Part of a small language model's weights.
Training: a variant of Muon for these matrices, 1180M tokens, 4502 steps.
MLP neurons of a small language model. Each row is named by its layer, matrix (up: input weights) and neuron, and shows model dimensions 64-255. Each number is 128 + 32 x the weight over its row's rms, rounded and kept within 0 to 255. Numbers have three digits each.
After each neuron's rows, "fires on" lists the tokens most often at its 100 highest values on Wikipedia text that the model never trained on.

L5.up1344:153122145104066184161109203095126155140174162150143100129158200097133155116082051095170116142148132158145148066133117048140115136170135112171131146152107157101110122124135109115163149121128046108120109137117129073127090164106122131106145099152121115053107115162160108104137157145082146098073160167126111089166102180106128162137116142139113089097135146099150180081051132219136062154148112172081112082109126125172144104145141139130115124176138182166156076166117156183086081142158153098153167206141180116135140099144132136117152063136127125099091108145139094095131153145034084160
fires on: " as", " ad", " her", " their"

L5.up719:108169095146136161161148126119095136123186093109140139131139072148163135107114108136150142074122058185138155191119139143102158090133130102113118124135169115159129143142096125204171130111116183089100120115187199169165081133106151184113124108110100172101120145200129151158095142160150124148134076146202109144138118128182084126156084141144039140104145122107102138097105161090112142222097126120118162140147093115165129126131117169102127095114126132175138096183159151173103128138126153134106195104090137154130104109188094143178120113156133121102130086158094148168106075089174136102
fires on: " L", " E", " | O", "ol", "O"

L5.up1669:186119099086130132119144136165079128169166091112170143163153176174147156134138119103137171104117060188195178097091092140114147178140142153081139181113133173167115188133116158133078107103133117172145166149157131108102129208130072125133120126145073120061086136103161198137109095113067101138081123096122157115133165181133148037108158109115155089174095129111114096107109138105070166118080118133088162115098145074090156178102117174111139133194157134074097206111162118158131124121097167112143132136117146100197110094103114139091162085182080129140102091057159112109103128137075113104
fires on: ".", " one", " first", " final", " second", " four"

L5.up444:154112194126143159109151163104212176123114108105044137093142113157114143104142136149108166116117143100177141135059104108097090148174102087151137120143163137145117140134125144102123160124108070083095093128122134140118127187088176213146132081160119161079169125151107058155142119100095123086138105107121116148163121109111128112113105115079095098160127160112126084000168147089132161109168174129184156138147130103114169155095108084108167152105159087128089112089100154121099131141108153129162142118108142124111120040044129106100097073086129173114095131095092091091086151131140119131
fires on: "ir", "us", "u", "s", "um"

L5.up1206:105062061131108164180136121103108147169139147124147156168125070068144119104118149148152118110137129083138104103120123163109132124142124116174139145141093138060134146147116078104119098127130175134119143196174078129119101120122139161130133102180112144106077150106123106088144132124137087139070165213133104143120142113117112091180140137103134144108105173167157184095131121175139065131157210107128150092111138098070131122105092126106107131108124183164124126145095179163101073063170098148167187152122144110168128156110134114119191146069145098112134125149161155145110109167154152027
fires on: " N", " K", " Kn", "- N", "N", "==="

L5.up1284:078117132182094152151118122149104116095141178124199108198125099159123107110084145109162127154150104145156182093157143140105177136122167130132132091128056088114175165135152112064148145126134127103137147120168119155165115188128161141147043151117134108126169179168105096105117135119113179175054154102171090188167124145124155127109087159075111120118067116096132165085045122213153190142158097128097122141086103143114157143090129152113054163090167117139147139184123171086152148127135145046164119113077137123119147124115038112105119130183095135119169114106099117152115064188099169128
fires on: " ex", " cont", " att", " Cont", "ont", " "

L5.up371:068192146139062126140113120116094135188136094101125054147132155153136142136144150098077063135115102102111116129148115117146171159135143143155084110128083029078123177101127129166148132111109189111131117156158106131115126145156093159148101071137131135119098162108117068204163083175082090183174124075159154137132091110141144035139134086136104122155101131174144094135112138109144154174155123178122116138154089130120143153122097153132146130131112141115157103109063175093071093151107122118136163099138135121143160107074183147150170068111150137114109163138100131126181125112142107204
fires on: "l", "n", "it", "v", " p", "al"

L5.up1728:095136079178144105094117083156109196121112073135090071186139180111161176100112123120151168104126167149131122142215131186124153156123145112101161196200125100138130196186142105171154150067139078120133125130142116159206126099176142125137155109081187156145083109149062133126114135094069143154103153092167045120101164157145161162166120133165156076136187158124099150122143124135149184092114150177100114123075146113100124140114110095056117132122124113118196118126126096123123119104112078086072136132193109122104115113142171146105093157098172092127132074165145089109105137116111098121
fires on: " gr", " on", "tr", " on the", " Gr", " Bro"

L5.up1408:126139178173149201080123084140120154145092159113108067115124053101133106146106147171063122119240144172110081123130084128115124095149130134151105122177134156132146113183108108148143061119142159100086179112159063144180103098097140154130142193117154135152100135107132131074092138134122123156131127163150136109112112100105122098093153158101163165117109099136141095105172129098091122201157084068122152121124102124124173158132180087142107135109141149101139105185124103109093138144107110145144173114115185093085114154117150108087145123055061088077103154183191096132161176111133091109
fires on: " Ch", " qu", "Ch", " Qu", " "

L5.up1686:135137165123083098095194091111116118146130119183085126189168098169117067133123109108116131120148076170136179166105177117081139170069104114138127165118120104114157102140081165139124151131136150147127162089077152179117091092112083128112139070046152110154110175127143070202102120151167149104110123114172086169068141101115143147066136110080172082107120155232175093087116094142112114123169165138144156101151165121094110139116134125124117162136094171089117094172150192088115148176144149086137152144112149121091083156184177137133157130190063125061154188095114105135136130115163108107
fires on: " un", " se", " s", "n", " be"

L5.up573:161133112101145086122145128096099164140167098212100146128110148114161149103122096150093112148133139169131077110151178144140101132062137178107139151122144136094140166142090129132096155079101106115159167109118096122107158081124164109136158057111175163100138132106154193137114105144157108122160128113088118117144142062107117104141157114150044118108139120155180099150072156148035095104166154143144170105109165093074143142127129096128140130121160082135146127135161144119137146157112125091173116141081146127171150136137094078081150067171089187136139139108122207080177126117171111143
fires on: "r", " gr", " cr", " re", " tr", "5"